From a checkpoint of a small transformer trained on Wikipedia: untied embeddings.
MLP neurons of a small language model. Each row is named by its layer, matrix (down: output weights) and neuron, and shows model dimensions 0-159. Each number is 500 + 40 x the weight over its row's rms, rounded and kept within 0 to 999. Numbers have three digits each.
After each neuron's rows, "fires before" lists the tokens most often just after its 100 highest values on Wikipedia text that the model never trained on. A number after a token or word is its count.

L4.down166:518533496479523455654474482489528484477520544462545482464501457505468500498576464503566506541505546543553537504546494410466483449470518542485511461452509510472518493527402507518501506497489503574504528438472462524535528426421413498466479578515484558448424446451435518545514478491516544525548540524536495494535497460534467509503479517462536495419509527537464476419474448520535459534480515529564439474480492553506467527458494451467576499532523497499503568539568419514484514489568510
fires before: " |" 37, " (" 12, "." 7, "es" 4, "," 4

L4.down460:535508511510533550253516501542491521540466535428449520491541459474530480500485510497553505544515481534526478482525514526516465563505456493483485492520447513485522489503560520484511494490467512504526515634512491566483522533476613487528587468505498506511525528512527479487503498479528506391496488518488458490502525481466465455527494482531504466511445472496481476513487499497476478522507494527490472555487549526466467485461475532493344483470448444471539566475469497542553511472486487
fires before: "=" 100

L4.down61:455551534526555501545436445550446579522425497518501486500499522384476513510511477478498500451479539490572482428528522475502483536424491400481515449446524496427499465526507521532590530474460553509453409521525522520572463505505503559523501503469524513483449495481485516521540460554456494480530562566496542565562476468501496434517483515534516468541513530514562541410483456490518482509479467510538514523525463500600504590427467542483562476476483482505403469514493509506473500511491440
fires before: "|" 94

L4.down140:504514476466451549601497465476490524459502501479498431590507494477509494483502538486530489450519545459538504515475493551511539515542534468465507502456479507512504511512434566459575419481489507568423432508495518405463459487512490518504512539532472537455522484512495459442517438469461463456440597580480508434511465526510494546466509443491430488484511499459481524532484477561440540526472491442571534471431509497545472638508512486497480442523566517487565529548518554498536548574522450
fires before: "=" 68

L2.down238:496541533505515565619550471449468423568493421498543511478514517493515495491509443513482516456517448541438519496515480435491482515537481498451455492465504540501466510493459483424467485565515541503476502511468498530509413501560493533442464486551535441504522509474434588432518595541489499518547485563526541580481479468429486511527512484468464453455533520510468568464434477519551479494408581494489506469562533388498472514495514553568522535544542516490501461508475484477513575486480530
fires before: "°" 18, "." 14, "{" 9, " Total" 5, "00" 4

L2.down584:541495438466486515526510503475509480511579538596508514527550489527447555539470528563573501472595501518504511486510463471505501461588501502443548511444534447494459560535561489501464507480468532450471505518483442474462569536496531501526503488475433473446538569493495483429452509465517426508497457486553547526498560480480478514527483511492599518498379514428480508483517537460521395494514510581499437497471514496488556566470463498468464502490493545506527467445487567430451556504478433
fires before: "\n\n" 38, "\"" 13, " The" 5, "." 4, " Z" 4

L4.down102:490491518517538576317507513558475469562401517463424523460494490490528545519491506508520509558509468524491499495522502492573478544509480476485510489547489492516514511463597520504517463485483499445511513617520466536457520533501641518526534438543486492487526520540516521465509538510502548373476510539482449512486505473478498508502524474480466512533421478467501484533512527547485495489481524538430503531474552498492479500463437554480372480464526446472476520474470518514515482460475454
fires before: "=" 68, "|" 19, "-" 12

L4.down201:499507492482479526596476436521492502422454483443573565460493542461485440458491442433509590584464547541555492577512522487469510498523549484574465526458536462521493550490480434494552522429524602511442565484523608483487507504503477521490509513525524533540506453495533492478523582526497463484481547487430454508475475462546398476543529430485469546441477494507530471524452457573506433505481494542515517551493462479495489534444462439471517434521505505482539486548495528504474530527489509
fires before: " |" 51, "." 35

L2.down393:496447475474465488570555510532457536482403477472487546441446526532509514473407524520559487496532503464470448508534547563530543441510479544556530571567516492479523475473463471490494549527412467450583537458433473481528529492464562558498505515505509497536468491476416533464439475489549508515513428567446517480494461526466449490516509501527488520559486471493456548475524528494479504529423464483519510513622490396510496520553536493557498440556564445545516537479467492524493498530423502
fires before: "=" 69

L4.down97:482599498530564449527522511558487436583528560526471547493463487486469538457485473501413465449490438502451499450497546517470500453575553521485432512579499522452484578562486467465487498471524523461453456476489486440464533555544468504392515527473538416521590545504579469501502479478521516530529478495486536518498511518439462518491508583540481523468537471539534468439521521524506548452502482518472512517532527512512490431404525544477406536543517470460522537449484448468470530506460507
fires before: "\n" 39, "  " 6, "–" 5, " |" 4

L4.down308:514542511512508539586477452502522594515502526391593552425550468448488475489535419511481478468484427474458483530475466496486516526532477539472471418453486543481490512522490600505475532488566407464517466486484515471519503483481422528553532493474495534542508550500483486433473442462578522449519500521509435442549404480525481529515461533487576526511598565494529502446516492509449521478501471476469506478503453534490543499468515511472527509511469596538480576538520528471515508496560524
fires before: " |" 64, "." 24

L4.down378:489513508563450491571473524515566547473473492545531567516485535415554531480514477476504477413504501433536464504463457514463497550518477439440497494443509522495514451534484562480487539438483503435434521609554439482498497469553469501500446524465535497623507465522528500466451505570540553433494525606504503437517501460461505533493476469502576473480525534551529512494446461482477523473549439534561496501535492521502462525489514537498573501449447470518483461479558469451476474533599509
fires before: "-" 72, "|" 28

L4.down125:521506517522553584276492507545511527533449537425450525468516463478503507500479517493576501525503475542501465477521516517518459559506461480513492504532480473484529496487584506489525491471481512466527506628521494549485512522489656490532578475514492500492540515522501489491525479488521504377496519533488448510498536472464480448511504467518501480520429462466490494501501522506486486497500505545481492530474534522474485513466470537475346467491467461472510543482480499539532505468476487
fires before: "=" 100

L2.down336:527514470500479465568524562565505504451510548467457483500520434561554507535498465465492515461481505462485535530555475502593517511487506561532506445564507473459486508490589530591497466523528441503510502563508447500488490485494473495511495448389465484526447454455533439578450475460446478492542552503462454426529537519455473453525528475512504437511475507558474406463529505454495530467467595432516484456533535536540502467502473515487398611541500485504517582470537486502534504486481514
fires before: "W" 20, "N" 17, "E" 11, "or" 7, ":" 4

L2.down273:534531502445531517567439459477526550531533491543473505470498487492485455453459513450516532524529460488567493493508518456468569455594504528512472498526496517474508514511489480534534442385461498523464519542472427498483523531488434500532563584558492552539493510514507486497542490495584516520503478489488409418460522524466493534509512593585490516526464443453566512468453508486468470532487462531408543508517514565551466500428499447396549441543495477478551484458482496530517534448578460
fires before: "\n" 34, " 0" 12, " 4" 7, " 2" 7, "  " 6, " 1" 6

L4.down196:462485501508504511519524487537440480496554510477534506490505511437532511532430535580498477516437452484460461553467402480498471569536568448475449525452457490547526493560478490571480466499479581492470492452470525457464521465597472423500469548469553509564509551516462531501469497616463527443522508546485516496496544449483532488508502519563495486519573565473469536471511498452484462473504503499534428494445484493479537558506533539462570524411442420470548459594470481471519538539463489
fires before: "=" 53, "\n" 8, " |" 6

L2.down268:456411548513547471563523502506546452537516549466513571499578418458496510467429492533467489448479462573496468568472519441448434433547496524526445558519519534486529518474475484473550514506561517428516480542501525501508513473495385507562497544527528466536426461533477507436577466537543534569557498512437468537433518537540539489495510461507531545555498442561476463440521518525482533537517520463550460524545484460511541508470484586405487498507442470468487497466480488488483510468508524
fires before: "=" 23, " =" 12, "\n" 10, " on" 6, " in" 4

L4.down590:507540544458448500374475506587497495552524567466476490460560475482510479540483534450523542501575492478541498476496488538512551499453451478483489538475468504482512544466488437496515496504472481429548501476495475546498593458503613529539514464520462478563489526518470576458458481500552511414534499584463508453493468526500455461559493502480516567488515509465468494457532507470488405552479438444522511538494546499439488524553504552460418416514536505514553537460486549471486559571508452
fires before: "=" 100

L2.down497:522536504437528453553505492461503490531485492486477522537505399514531469460524525479547456573459488486443460494582508520498507499491461463517504506464509513478558592456479461542494556498570526549490527471484464472480507454456399502480466466499485516502534490503485477635509435504555486508459505558561530522498444470515488544547426502497499496473490495517450463488520416498482490531527462570489544618514520480478523416498434495489468553488464482454560481528434492524464551535624557
fires before: "." 16, "og" 8, "well" 8, "ge" 7, "zz" 7, "hen" 4

L4.down461:518543461387467481578504446505521463469482549483500543551521462514506428526521442486499482520492497510532427460539497479490469482517533501495448552521568456449498496472517454505461581459538517497518463452520493506482545548552413539481415596503563488532533497570583483444520562519485524514417530455567528422426510479511513553493518504520546463469473482507506456511499480557473478447482555507474512502465461484389564483563540499472528561508453513512549535476441562492498487508518549
fires before: "\n" 36, "\n\n" 15, "=" 4

L4.down151:510545492519475587567488494546514499509545491510475506498511491440460454529484505493465445511474480589450523470459468446485559473514517510458473541495555448496538534559534434518515464546497503494508530414468507496450580446574436462463424489473544449541488516477392529498522533487440489517546490571457515491532444538539543437531571479466512523513603494569540516506529536480432504519487498368477564505460520461482452483532523489539520483559542477501486490411486491474467502518478550
fires before: "\n" 24, "  " 13, " Goals" 10, " Total" 4

L4.down407:436462479474469419585491481449514452454465453569507472538471558513497482493521492495442494498468479429521585542481434517491573453466562510486487479475560502462486541502489546542513502523526465516467525394456494425498496483544477483482391503493545532520435474521496488562466504527457534592476528483487576509499473534571513584465525548473484559515575571534533473449495492527495502476461488453520489452516471422552506491546519525532557565510557565508443472514514490431508483548484511
fires before: "=" 78, "\n\n" 4

L4.down508:450509532461524445540497471496380552534464514485593481540503542530505484480474535496497482537546459481530544517454483530498541523448518523475475473502528498590545490428410517461448530490480552456546431447552516497515532559540451434482447464493545500543527468479512559492529445513475504530543477458488460449503516519462477531499452466502477526474411518507532561520533505474491529532535423532426521571559512466502442453490440559522537472411512580536518579422465545501537470503509477
fires before: "=" 99

L2.down297:528456513469504475358484474482490495482459525537460491511514511474505531515543489507495527615474480487491546526481472448518509485560532486503579408514423540448531480521548460439513467502511507551502454578470499520472510514466500466502565530515587522543492456538503418477430572514556506389557454513534479470478485486513514471541435518474464494512508513513464489573453486476479525567529514566473427541520532522532487533524451561525363536437486479516510490464500542487520505482509462
fires before: "-" 23, "N" 19, "W" 12, "E" 8

L2.down357:510572490447558482530545449516504473551526565445501488455445420545493459548473493528498543519495519493489582462585527486508558443438521500505488529563523437502492535529494497508469479481489416515476517542458538538512537520530468490551505510481495461496448550436486462551560439449487497442570475508425558476522481499494536447549402504460495386465500519476495582432518453542478527563507483404495621477517492497501519521572510515540483488522467485502512550497496471494456549504472487
fires before: "=" 59, "." 5, " of" 5

L2.down546:554526496492466565410439537546490481490449457489454538475457520480543513571523441549481489509530520495484635478515461531513530486551470554545515472526486455491484476563585540468518475486509463525441462510512528527555476487541566487476548397516488477504492482485482498459481533484481441475520533443462502494460432448465488524552459577534535579505539532414456553489499503466479525472462542461478592453502492499454512506547534490396444465561476459534521502492512567490468462456517559
fires before: "," 23, "." 14, "n" 8, "\n\n" 5, " to" 4, " and" 4

L4.down368:494542518509521495531466524552499482555471528473444572542505477502459539433542471573428556522497482524458484449514530495484543425577559572514418500528483501470494526545481493516535531430436500453462476520558427485481528474528487548438553505584553492479490486459535496474526462506578494501473500552494478513427491482505477505458467612518517470528509506535504388491541473474478521411516527532502484506539472554535529455444445520486468507504523397448577543506432457531520503460534469
fires before: "\n" 42, " 0" 7, " 1" 6, "  " 5

L4.down153:483514477526586572542451574526492586503488481487461451450511532515430562446443535545585477456489480563476530507514525511456438511470436429538474535506525493470507487528493532509519460496442472496488470484509449550471539480525463537509589449546549466463558533530488430542524455501466504438509557485480477515472607385547472511526490551479529495460461424504573549530521529485460494537447541569533464523474476533512445484463436486444488466548510508503483493476506470552501560471453512
fires before: "|" 99

L2.down104:490565405574449497669524571500494444465519495549553526522472473442494484488507494479555524553493533489500478453549520487434450410484485530548523475542493550480494493534464543529467527500457549514496491479510542485468548514481345511549523485492478456520549496468519553562460480487564481518496518453520517472538445498458542536473442521438488467433528464533495441521464451583498524460513482548512532472507497528542508544492509474506579498466460481465436510525478473437515468506484484
fires before: "." 24, "°" 14, "″" 10, "′" 6

L4.down313:489490518510600557329498508487481487538414513477402511473517493465541509505487523471548481504503502517479492498523500499560495546522506448493513480555460482499519496511596505501504466470498549495521504628530482528436481516500590517531509405526481475501555502551531459480491523529501546392479537507502452500494510491488509540507513473463466522545464472481524450524490528539509517514463542534418491516480555484499485446468461581466350502440496473457471553471503497513553490479487483
fires before: "=" 59, "|" 36

L4.down279:511484541480412506500499491451543459488459476549515545520470510560520493553515483483487470430606501558467523568520490514527428504477525441531521533576558436562524502440468527550462508555454447459539516547535500516508461482527500455447480504547492451529446405528503543549524461514407474516492509471553495448481502438476529536396533395482471536509488554554467492519497492479548533522579542509466492490550561459512512480457435532536479465438521495465496512433497510521509510514536588
fires before: "=" 80

L4.down240:462461481489566471522527573520514555444547473476459538479575519503436540460486566439489509530467517496578526513395510504509504504456527472425465494462431551512557442500478509482564518515587482570550473540599447463481515487489469452490519477518536562449488517470492547490414405487544473561517462533466468482584522515511498477567523482502529483479484483514507449509565430546543476537489463525528474565512535536526499492514459503427553526541468426534493474501498518517467455482464426
fires before: "=" 45, "\n" 15, "\n\n" 8, "," 6